Weights of a small GPT-style language model, trained from scratch on English Wikipedia.
Size: 8 layers, width 512, 12 heads of 64, MLP 2048 SwiGLU, vocabulary 21824, 60.2M parameters.
Architecture: RMSNorm before each block, rotary positions.
MLP neurons of a small language model. Each row is named by its layer, matrix (gate and up: input weights) and neuron, and shows model dimensions 32-127. Each number is 128 + 24 x the weight over its row's rms, rounded and kept within 0 to 255. Numbers have three digits each. A neuron's up and down rows have the sign that makes its largest values positive.
A block is one neuron, or neurons of one layer that tend to fire together. Before each block is what it responds to, as a language model described it from the Wikipedia text at the highest values.

Responds to: Prenominal modifier endings
L3.gate353:125106134163177108128095118130139111135115092108139114135121143156141087081144136102133108115112124134117101129117124130128154154146161142106127109107093121167152099107096118107133131147150054153102128100182116147162109127118130141123112134121142138162140088143136130139125102101105125104
L3.up353:149151124122126165146124124148159121107175185094144092119123113109152102152110146142135124128152128117141134130114132106144145121141169147121098183104132072155102127130096071156116107145094135145147122141128131137137142085128129158107080123105109092115100159126139090133089102168084093052
L3.gate425:143158104086158168130171125142142100154121121115137140110155125119119136166104175092127121141102163126106144138091144138116122165150142087120148140112109124095121113097137121137113120112121109092085135109142095116132149139144120162133135104126116125171142122097116144117181141091147164142
L3.up425:134118101080124152137144103110130123129139106116151128100130101090155133142109147112150103156122129140105125119120167118115115104113168176165116104117151113135133095140135106099117140130139170125118134116136187163136160123142122118143141110136123117153184099137119135135131138106160147077
L3.gate449:141127145106128114154100126154130153106110124082121108118129149123111132143104167143127143122129101102124142150120121115118149157137133115167149119170117134134132132101165182122168163181098076154107155122161124111123119148107119104107126102133148133139107030157152154113093137108118084095
L3.up449:098147137122153162104139134106141140116106150087158125102137074127103102103131143141134119156146156121114116169120172149105129172077168119114103153173126099152132090085119134173114154183128147110139125115097205125114118150130135145100173111109076150159143152099137122161141097136138138092
L3.gate530:122131157130173093098130117161118117174142144121123082112132142094133117134130144119120073135144112105117105155074131110124138152131152094129118127176124138084131131125134098133105136152126117119105171080160123138126155106107142125170120124100111109120100083136135163134121160172105079072
L3.up530:098133136148119126113116139144121198150089139140130159141085121149142138071153127121102113138146100127162150123134143148156178121138115085129138118152190070140112118122155145182126166158089134109136149119147096122098181134094143159110129157127081153130142150104163092171147143140145153081
L3.gate1019:162165120107103110083093118089144142101101139131153111076137119088125145104125141115105140153123130139142128150115125156195103114109135101123127108167114134135136151107162116143117120119133131141192161088088124138093128117127112155144133143160133156104198132164155162173150147082097159143
L3.up1019:105104098123161134123105132127116094079140134164131110106130118133090085133148172124174134152157138153108109137123103096124151105143215103130137122132154169125111156111143110116136153120151137128118114141144104141108143152151128066127161103113127129133123103119073140170140146128136159114
L3.gate1044:164130155113156090092129135133133113114101130088127150101114133134122109074141202141151111130118127163128107143129093146083174153115173150140089140135113121126100137129101119134122147174120126094129161125140152177177161092144139175158108091103124114172141089156139117158147104105097133064
L3.up1044:115124145144154092120130104124092115160124146152180115137133127112132078108137164117113129169167099122088143150143135080155126134136174171152104156153103126095119152060128132139124136200138118084125113134127164124134165136122108113155116137119185107155182084109116126136154104123153129061
L3.gate1441:148114093096174125171103121129151092153111193100130124118160123123175125135107134112116117134148134126120122129107146114164127160151133131177140141106136130135103095074085166173066130169102121120120114135131113116181140120124127108120102084132104100167127113123181133138116140112101111128
L3.up1441:127125123133137148074121134138124150102123144076123118133132147171126106113145134123147171143107181150136092158127137107133147101097137154160090162127099130137114129148127123093101125143130130106103142117097105166140158122126139116163090148097123106155113119114118129126113143162101098070
L3.gate1564:120106123105122118173140070103115144133167106146109086104090135106120120106123097104136091145146092142155138102110119143122188179096145134092108060133140120147132132111113150123133148105189153159131087126106108137128127104100117120102096106132130124134133095136129166134132138115147103140
L3.up1564:135106153133113098116102121138136131106144151104133175131131138172106121105104112118134147071161125159106128121105120139090146135117164121164109111159119136177132069178133129108167116142128172126123077106098122146139125150176081158136078135166137143138093082107147079100108106110148108136
L3.gate1567:091154144152120110123134113125111099131109134107133130119129159109127132132119113122130131147120090084116125103132124073129065129099089115116130165142123111125110160073121121174125144139104133069146146130132122155133106102098137168137116093121127108113110073144126123098108142143126108125
L3.up1567:165147144160128120089108141141114114100116114125124147141166153124136067121142144105145094135108105106133162143129142106143115166095122075110096146138143112143128163111070138127133140109147138122100161139132165129133146135162128197114109105161146100070121137120134109144136155118113107082
L3.gate1590:119137110155159084173118163148146111116125152129164116121155138145134061181110115122166091109128127129155109121085121100146165159133181115114123153116115105106126118121123122168111125182109070114095094110103117181127112128130150135131147122136129082100094113132111148142123100101166140116
L3.up1590:123147120136167135109139123133092127148136075108124120082091134152144071100127157121123119129140102190128165119125137144111108139141165149145129144089113148130123095134145151100148148151110120149147152171158141129162133077134139203126108147132153157123142137118107145147093151105122090116
L3.gate1756:121145115117176142147141113133104085117090140115150143174153146128128124111093113133131097134096103161117108151128121136095151076126106098136148148113110123095108099142134150104112118146128133100145156118155123140140139105116148154168137130112114101081144106154086103124137133085133123072
L3.up1756:115149101154172107113119147109113077110130146157166140124129118135140126155132136169104128066139098128140190141104141158102152162095152100141125070132102109116134104094111161121133122127133143099124140138112126147109126133161127168172094133116124083131164137093174123160119121125083136138
L3.gate1767:117126121087137120111141130113139129113117104156158146109102200130089116178155120150131119140123159087137127130107078124125131116135120122157145123105140151087121155160091121139133167141139137139105170126134117131154144084136145148122139136083130090173179154118135105133129098080100096082
L3.up1767:066119153127169115145138148101135100129136150056111146149109114124123124097135123126119150099142090137128164126099132129191096136152103144136145113142150094157142141113122156152096173146126088150142156070121131188127093102140137142143100124088097137118166104097136106140129124151172139093
L3.gate1854:147123115121161088131119141120105124163128114165153097131107157129158136131126151120135114103088092112122104137136123146133106136088147099199144130148118116102165136093165124119107170166167130140122154125148092130178109128106149197144102122100146190104124156167131130154137135153080123133
L3.up1854:197130153099098083144166119133141082138161108117110111138151139109167102118132165141098117155157069153107078103109090148131114136159152109101209094142121121163170161093142097128122105129126122135127110139186100107106119150098118158165124154182126176185132110119152085117126108119090109107
L3.gate1981:158156181115154140135121162143108103114136132110110158147122133128119094092128125157148150124103135178128127140114137143136148130120149136144094142151147163109113108153130131130118142146094158120162125138102128140125117157078099139085100146103098119138117132118142112109130128091129095115
L3.up1981:161148110156123126093175122123135115114100145148105179154108120103142102142124137117147087137106103122112101115096119131100117150117157138155187175129115138178129120061139147125158132120112121112059122112153133139125154114134155159101144168129112144145133146118159130126114133132121118105
L3.gate2002:108091153118111147146110095157137149125116118149129143137120147167130137113108117138162096101070139143128145135117136117116165152136102115135128089148128146151164118141137136138109136109137134141112100104163110162143156159146140165127126171090118133109155107156149117128123089130128139127
L3.up2002:141122149103165075089105105108109085120093100125113112134110144146141120148121173078107079089153157091084075120103152113115136144106135147116115123107148105116146105078126129120148096157150095120115122114129121176161121166142137148126136106135080166140145101161139111105132116147130154111
L3.gate2031:138120085175112173156160096125106112107095138116135148120067168110125091105121166103153138107107125110145131089136122144140118121114124176160149083089099146135109176104096111134157135128130110135115160106160130138116146099209096139153142155163139114083125120106116155125089100085125087107
L3.up2031:112132094140187110135092182132128126115137185174127118172089147142116149147091126168114129109111157137116151121076140162103081127159115082132133131132111162143190107160133147104090119116115142163156107138183092133203157091117135148138132162162098125158152112102147116150173118102108065177

Responds to: Clause-boundary continuation tokens
L4.gate1160:109135136111126111166148121132129145121143126101149147108121098132107150122154097129113077135107135155180149097162118107158143166130114130158117086126179122142156099153117129135134143138099167125098129124120120136107130126108128117114136177158079095095128113139129110139152145086147134082
L4.up1160:109086130113109175144166093145155069114160124105170155136142169168125125132152151135122165104070160129130133075119103132129169131114111092138132079150139112121098122142120145136140130116124124086139084119110142110139101131140109137118123141112120126104163164119091111123169189063107118125

Responds to: Date comma before year
L4.gate1282:087098111142127137093133118125134155121106082142171138161114108104136129130129112085134202178133101162118109121114154134161131145128139121110098137162080160096108176125146127149120098126148147104140126161108104168160121108136118134130140076146107076137139134118151132146137159105122125056
L4.up1282:143104143114124124105125117097102187111096140129132143154114148084118129120106107135125176138149158152116141142170125098124133166142144112111142130208097157131149153099115132113106074099133163114136118185116132147146125111132130126141136098114115097137170129132128143134159116133131141105

Responds to: Clause-joining "and"
L5.gate552:139092137146150115138116117141137120144163120097110117131136178149129137115169127133162136110128124118086091153093094108075119151155147078120083135095125132169140177123161120122154152158131155136081166110137166118098087180113189165095133126127105109144138096133103136131127099124139105161
L5.up552:113150142138174138135171126171126110178137097170158117120139124162155163165155064125128132136145064120136109140132116122126121109156078085146154145139106157144132098118133168157119138164124140145113142095108159119138188135108142150115158148131117163107109101151117143160128132092102147132
L5.gate616:113085120129192126132105125096129113097158140102115085106107119133126128141142152134097125175124087117095110116131095100106094162129155125147144140132121135158138139127071123162142117165146175098071131122197151121141130131155130133166124110112110144125091089122082108123121147089116149109
L5.up616:095108135086150111104077142129124143124138141136125101096147135092111137120150118110152163112173092112084148124106070094145200108118101146164132133106122137174106118080123139159113096163132124099125198103099143147150145108127111139109116133113148159164103107159163157125143091098131137139
L5.gate957:123132140135100135116109108140119125155114094104133135151064112170104156141129093129165143109133105079125106117140078129090161111100169121164087105149125090145118145088171127157072195129100101127117147107088122136119171118117094182056163128127139145148124103153100115129113131106132088133
L5.up957:079120098100160110139162094167123104161112078079149136116137085121104143106135118134144144175172106104157172152117096110146131135123092122125095116134138104128115115121110113169117146118185159092115133112172137149118125104134114146122110113137116086146040120107167144137129129120125102150
L5.gate1853:159100150140114185170177156161138108113140129102148127135117173163132136163152135121138115089103134146106102124132078095110171114168086133121130074126136122150151100103129122148123163079152138119171117136093108108151106099166118101138143155106120124126143110123110088113135141109079122128
L5.up1853:099105167131186099109132109148155146124151104110156121106144154160153117104171122138168121160126115096112156147112096066122162127147081143139126112103149168108111095124143136127114132115127136109099132135092129109164098145168111167117120168135173114159134070127142086158159117049109109109

Responds to: Adjective-completing word pieces
L4.gate620:122120145132167108114110149117129067163123160114136118139151115119137095113092108128134139136166095114125099191121125168171158117122151122147128165161124115099152165132114140102125155123152115114098141122140157133175147131105125174147112103098125174144150144153126100174144120119120111096
L4.up620:105121135110155118097117118127151071150134142128128126180115131131148106105113108153103133103159096129149104184140081144137122137156169154146076164145145134111120156125140124124103124118165182079089122128110143124160159134140114088131117127123162124129134130151131082180131119138146125097

Responds to: Post-name/date separators
L3.gate65:142130102124119134134149137097154140153127115123116146162168163162120079133096138143091119108114142126106108113097136146122105103143132165139114147119120133103120116097099096133110123163136094129149140112128111176119136129131091147122157129118099125140160110065101074139116128085124152159
L3.up65:145131099145080166146110170081159166135119104106134156123146127122105104152122124186088130111154111126096122123154126124168153119161100155144128109136099127094129113129133107097099119162124113120154137163146137160124135135113128109106093120103098151147124151102101127143119163097122129144
L3.gate500:185144089111144147125176115162140094125135120153111173129122119099098128129139139137169131167138096125163092118115148150110131168150140108164129118100118112108162131086147111111161124158127114112095150135087126115166130061148156123115118117115134157121107140064123131081113146130103101139
L3.up500:099085101115131167133156109103132127120136091118116101158106138125080112106133095146153138116139162127112157131102074152111151083156106117111092141129125083117132167109092167132155134116089158119114147071145117074158155090129131127091145137132103105140126101138157082125089115083119135127
L3.gate792:119142133141148025112096110177114118130075111138156160151126072144091152077128122136159131110144153134132122152190093134100130087158111130157146093128100111117139146118081163118125154138142147087114133169138125129115170118129140148155147144137134107104091095126115127127152103126100107084
L3.up792:124126104133135092095146090097104138150127112137111124141164112085123145123146164120158144112166127146091144119130144149147180109154094108174108114100134145144128109119152109129129136125114121124141181133093079143183115131071130142115105148112184109125132137119144153138193100158144148095
L3.gate1118:117139126160145186105109119098151093150151069163122110154116137124129109150163117133141137130157149129134111119136089123134137141155118110089079178148151130101140129094179141092142178163110141115161135128131119157129109088140126120086126154111137104159110125132117121117078122118115119145
L3.up1118:142153152145112197077144143121121121123190174162127138160133144107143144098145100138120147141140168108146103117125115123109133139129126132105148145127134138125125116102186102132144148142176146094118121141131144123121118132101139136111122130135143104139159111098134124131111130137128108101
L3.gate1142:133132167103139128113125125104148115130179117128118115120106127100175140172073116160124132120105136142129102158114108102130089154116108110148125133165126115101138111087118142134139125073120126142134112129149144137090112189145106111168145129126139126135146070140106127138123118088114142120
L3.up1142:131109105126131119129133124135147154113115115129120136114129136124113134111134131127131098149144107104120122125086105138093164101152116161120132140173119138106125164129176140160123117175116119100158164158135140136146112132157121133073146133149142080123177152158152119152157151083128081171
L3.gate1166:116107146149132189108170139095089128103136117128148150115122183152133103127145122165101118092133124139121132120129140140157131121172145154146109125160142164106145129161158132136105143140103137087116115155170137142105141090052082102096105112138103137163144128120118121120148073154096122172
L3.up1166:118120147131147149090139127095115126135108109119143197131137103155150093161111115143126153146089149162080116103134109149116159151127132163135105100152139125092153109133119161137127103077140109177098113193098112135113134104101152103088137085146123187143135113135113127112137127123115134149
L3.gate1401:126186118098110141142136127130106100165109123128132120106130104119105159150156090130136089097122087117124152102105122152132144131118151147154131158110110144112145098137127123122110132097153110098131145113131160167123128072147099104101129137107143106132184136096145122085153147140134091122
L3.up1401:154110115083145160115151123133123135138190089172137163093144121109126126121131137129144120114163152139110109123154106124126117149122146189105121147114094098145138151111151127121136129135093108096088129129156139114125105098099115111127097101155171125161146153102138183154133132143134130106
L3.gate1553:158141165091135136106136123131156120116191156173139120160148122118115092165152154161156095154124109124130155144158072102133128139116112187161115164135120138139131121146138119118160139129107149139158115145148157126136136116105099098090124140106120146113132132143116089132142150074120105136
L3.up1553:128060152138146161133124108148117117107134107114138163141148156147138147088148152116148088150149103133156164194153143130146115147129151144102124092129135156123085095083106089114148177114050126137151127173165137120170140142097123128094074138151092117190133173163098159103121172117098129075
L3.gate1570:130123135112129154096130130154118165140120109162138146145114150150089152132121121144125131096127120149103151157109120112102121128171111122126129067118089103146147103104055098122150111145130119152122111135145120163142129160133114155108096102072160159135144101123114149194122106115121169127
L3.up1570:110095135122086123145156142151105153114180147130179113132121112150144167178128098146129148167097126113123150125125107164114165124176138103162096144162133099142105138108109125134138073099105117125149105152176100144125098114175100168123092123116167158130124124119129095154139138141162139142
L3.gate1685:157103189122166166161152118136148177130126083144136130105130089120092123132104119171139130108131121156143182163180083104175153134151188145127099124154137128134158118139147131115152145136137080126139138137112112144105134122153129101102122104134130156162147079209104123136155127160126136108
L3.up1685:141148127106142125128117121106155111086116105147142140131185095090152139103164151152158167175165153114154129115163126155115123138103128142121120107155138114120137137128128144101106140163125125114128141147103126136145172090128125115055103073143113117153116127138147097116164098139123117106
L3.gate1717:166169116136126105133143126138135132189111132177142128131172113141161166140107159170155125122154109143149128146166080131132098092111094130136109109108113096127121140147085134175137078060136109147156115060092147122100158146153091117127129148167116109148088108129125131125163129145126160138
L3.up1717:126086158153116159077149110129117157155131116126156096072143122132100147078117203139146148129121118171129121083155164142141126132131101116117118115108136125161114106165094142127139125094136121140097071082060120150104164164132135099134120158113139110125152140110159125097106124081126172073
L3.gate1820:101156140085132144150099105141136134125131142136143152145147122212124093130172135130094140101122119154138120110149094141185118100109129119109101158135140151134107092123106144120138188109141115124162091128139170126104133128178108102161125140140151101158116135086111105095124180145106147144
L3.up1820:090162136136147147138134115102113148141152100151125113107155160142116129123115132112119113149123096148127147158133078104167111112117124164152153083158125192125094154144132120107154131111106160108123107128148134145094095117158119111160132109149147132148125120100129120155114133152120159156
L3.gate1940:121103124109130141112162157110128120120121136151132139131159129142148138091129102148121116107156150124104129106076147153141115130102141123133068135141138149106094160115082104089132097120123158123122115111151123134123113104120105145108141085136097115119112155125107171081124139149128145159
L3.up1940:145108104119133183107152146107135152114107136128136164113145118168159143154130089151144133121139137127122160125083108156110120078124117092135072116144110099160136160138120113154105123122121123136150147135142099124138121114149120121083170064118110149158150133120112156093130106114154142166
L3.gate1973:130129104101107098135124150178123107154142150104136105127098102104168134119147147130181115146141147114110145146127100145105106116113133161132119133139127109040137147104105128135124136124120113105140129132111125129126129122144090123120085122123119086153093145134150146192099143161159127168
L3.up1973:142131116097073097082148125132155112154126113134138175164151087139104139117122092152132057137169139142159128167132073159118107145123112129167113141132136119111089121144143133164146149120124133091154143122130158119125123165190147109103080121118145093146165115140094124101116120155106140167
L3.gate1999:059125171150110147106117138128120155117128104142113182134100114116100142160149136138129124137117122171141107103116101090049133108120081153140123130118169101130151136107114090169096094133139129111100163179157117166114099130071105140132118141178167149139110087100101165118154134116128119111
L3.up1999:107134183141125118170167111143162119154134116119117130151142158122138145151153167133132113151096102113102138155099080097127161110125113129146126146137150109137130130148167136088126144117149099124150161111120101140119164116110109163107105110113142104126119174114144138123115139102144177097
L3.gate2019:119142145149155139145118140118105164184156099134118148117142147153115144102098109116127153162114162115134122127129123133111149165150093122150138148157127132126164114126101152140114112099126127140145119129117156156115086120099102107122134135143118125181148072159154132122135083153101164133
L3.up2019:113192121096127117116156135124094197181120138171130121108120142144148146180123124141154106122110142124173152093149098117118137141106078126107115069106095128095132141154114118180089136151139093121127150120107095101110114123161128108150131102133106128100096140173166081170131154113137132152

Responds to: Date comma before year
L5.gate287:139141132104120114161118128120134158127104104112143173124146120133122119114146152117104122121146152145094114142130095195091130146146119133091095120129148105108138130097106103138159146079126089148107100071120097186106127123136109103127151149179140157120090129142120176180103140133112132113
L5.up287:109073124118158170119092114152149166148167082095125115139120134131126126108152094143170154137140093090113145068124088098098133134104118183130133145138128140135120164164121175156137149128145109103182136150091108134134158139167118125082112141102137097109108176126139133116126122152125137128
L5.gate425:112113140124080083157136134125163123153114148118099072098128096121100112095117168115186175141144082120097103132155112114196159139131147145113094157215155122171106137113080117160133182140099119129134124102110129172158138173102159117151155106119148123117103104143075129123146128143143114093
L5.up425:162097129164147116093139104121143146134117111142137126133124116135113148156142129101145134132105120113112122099141107122160094181111115159169125119176126083130155156109064147141101152147126100109136132105100073113138152178124144131132102137146110132097166124146112136146118141142131128105
L5.gate978:090120154128091134152133156125085123136094111137148144101153090139127155082104134140104145130125098128133113150132129121135115149145097149135129156187108150147166127131123139157137144159109117137121178143106101102136130137152122146120099136138091118172106101097131144147110113128106096129
L5.up978:112134131147097079128138140122131083208120108121089128147113123091103096130144170113162170145099108126146128145115110113140128127073123135136138130112131152089128115138084130159169067097130123141123136117151143129138126086136142117153105120182100139146140134098114095160140133113160138095
L5.gate1278:113145124130115139163121125109129126158122110111125120167141075089137135101108126114120144118118110145082112130131093130107144154130128116123120135103134121101123149157145154162132087128140131145122111094106125133123138155124122131125123087099127146200098106130120152180111137108114166122
L5.up1278:117132138099081149150078157113088137148140117112124164117182109143118153138143093106146158133094113118133154150115090114134157161155135110098114140141143186109098091111127124105121131147110084168140137120097129115079126143138149127088150111133138141172118149109130093164123151130128148093

Responds to: Adjectives after articles
L5.gate245:104116092136132169127165122106129104184138157132146169120136154133125119133130160168131081125092110139114129140124118136160170143149132123123119094106148092130137162138125140141141178122148150137136092134136125063130095130088116132139120146125183110117123101182150102156086135103114098091
L5.up245:132097099103157121118129127166156134134149142103182145103165138085153112118121150104173140124148099154139122142112109147149120132128106116119089134158102167119121140148115135137152123165148106159131108119176077146133122120136188094169115124153144121133165120125099107183130135129055132096
L5.gate1021:111138125120167137118104117127111102155139092139155136091125106094141089116123129081185128091135147159103110126121118176140135154136136125093090110128116153160157158105136130137123098169106131119146147138142123131163101107140125137139086152162149142143099116149103140165145116138094159144
L5.up1021:117127137055110105131131167082157101154112110115140125092178093135110132134121138117114077131116110109124162118167137119183105125099138171153137103106130115131157105122114104161116136129121148108116155122130137162157149142101147135127065161083106110121137102165107104092124114154084155085
L5.gate1116:147154124191140142152164159096108129116139099179173118117170135118144128133131139148123132159084158175147116122126117141111105153142076121149162118109115134082110145090133137117134124139155110121175128128089140147094129126116153151149148116162141121102140112080115143142187127146115139125
L5.up1116:106129113101147098121103125106163106158096147089155135105131129153134129118135073090180133125139095142161145146101151117104133110097137093109159096106155111143141157165105113159117126120118111113092130087135120113131119114125099109098141123140105116121091136164094097137114152134128118105
L5.gate1279:131127064090165156133113116111116073154115148106144159143147133087150123147108109149141094138155117145161126170112074125150140131123147127093150117149170139135149165111096084126102065145139120076110175083145119144138133111128124179140094094137118126117141111144155105145137122106089133095
L5.up1279:138112094137165106106090094127132088135110133153128145170123125105129114090154104119127152092150112110145146146166114156156161121118169128141141137137162137107127139102151143089137117155097144113092107122168130174135089111095142142176066117110081131135126099160122086159121141104100132116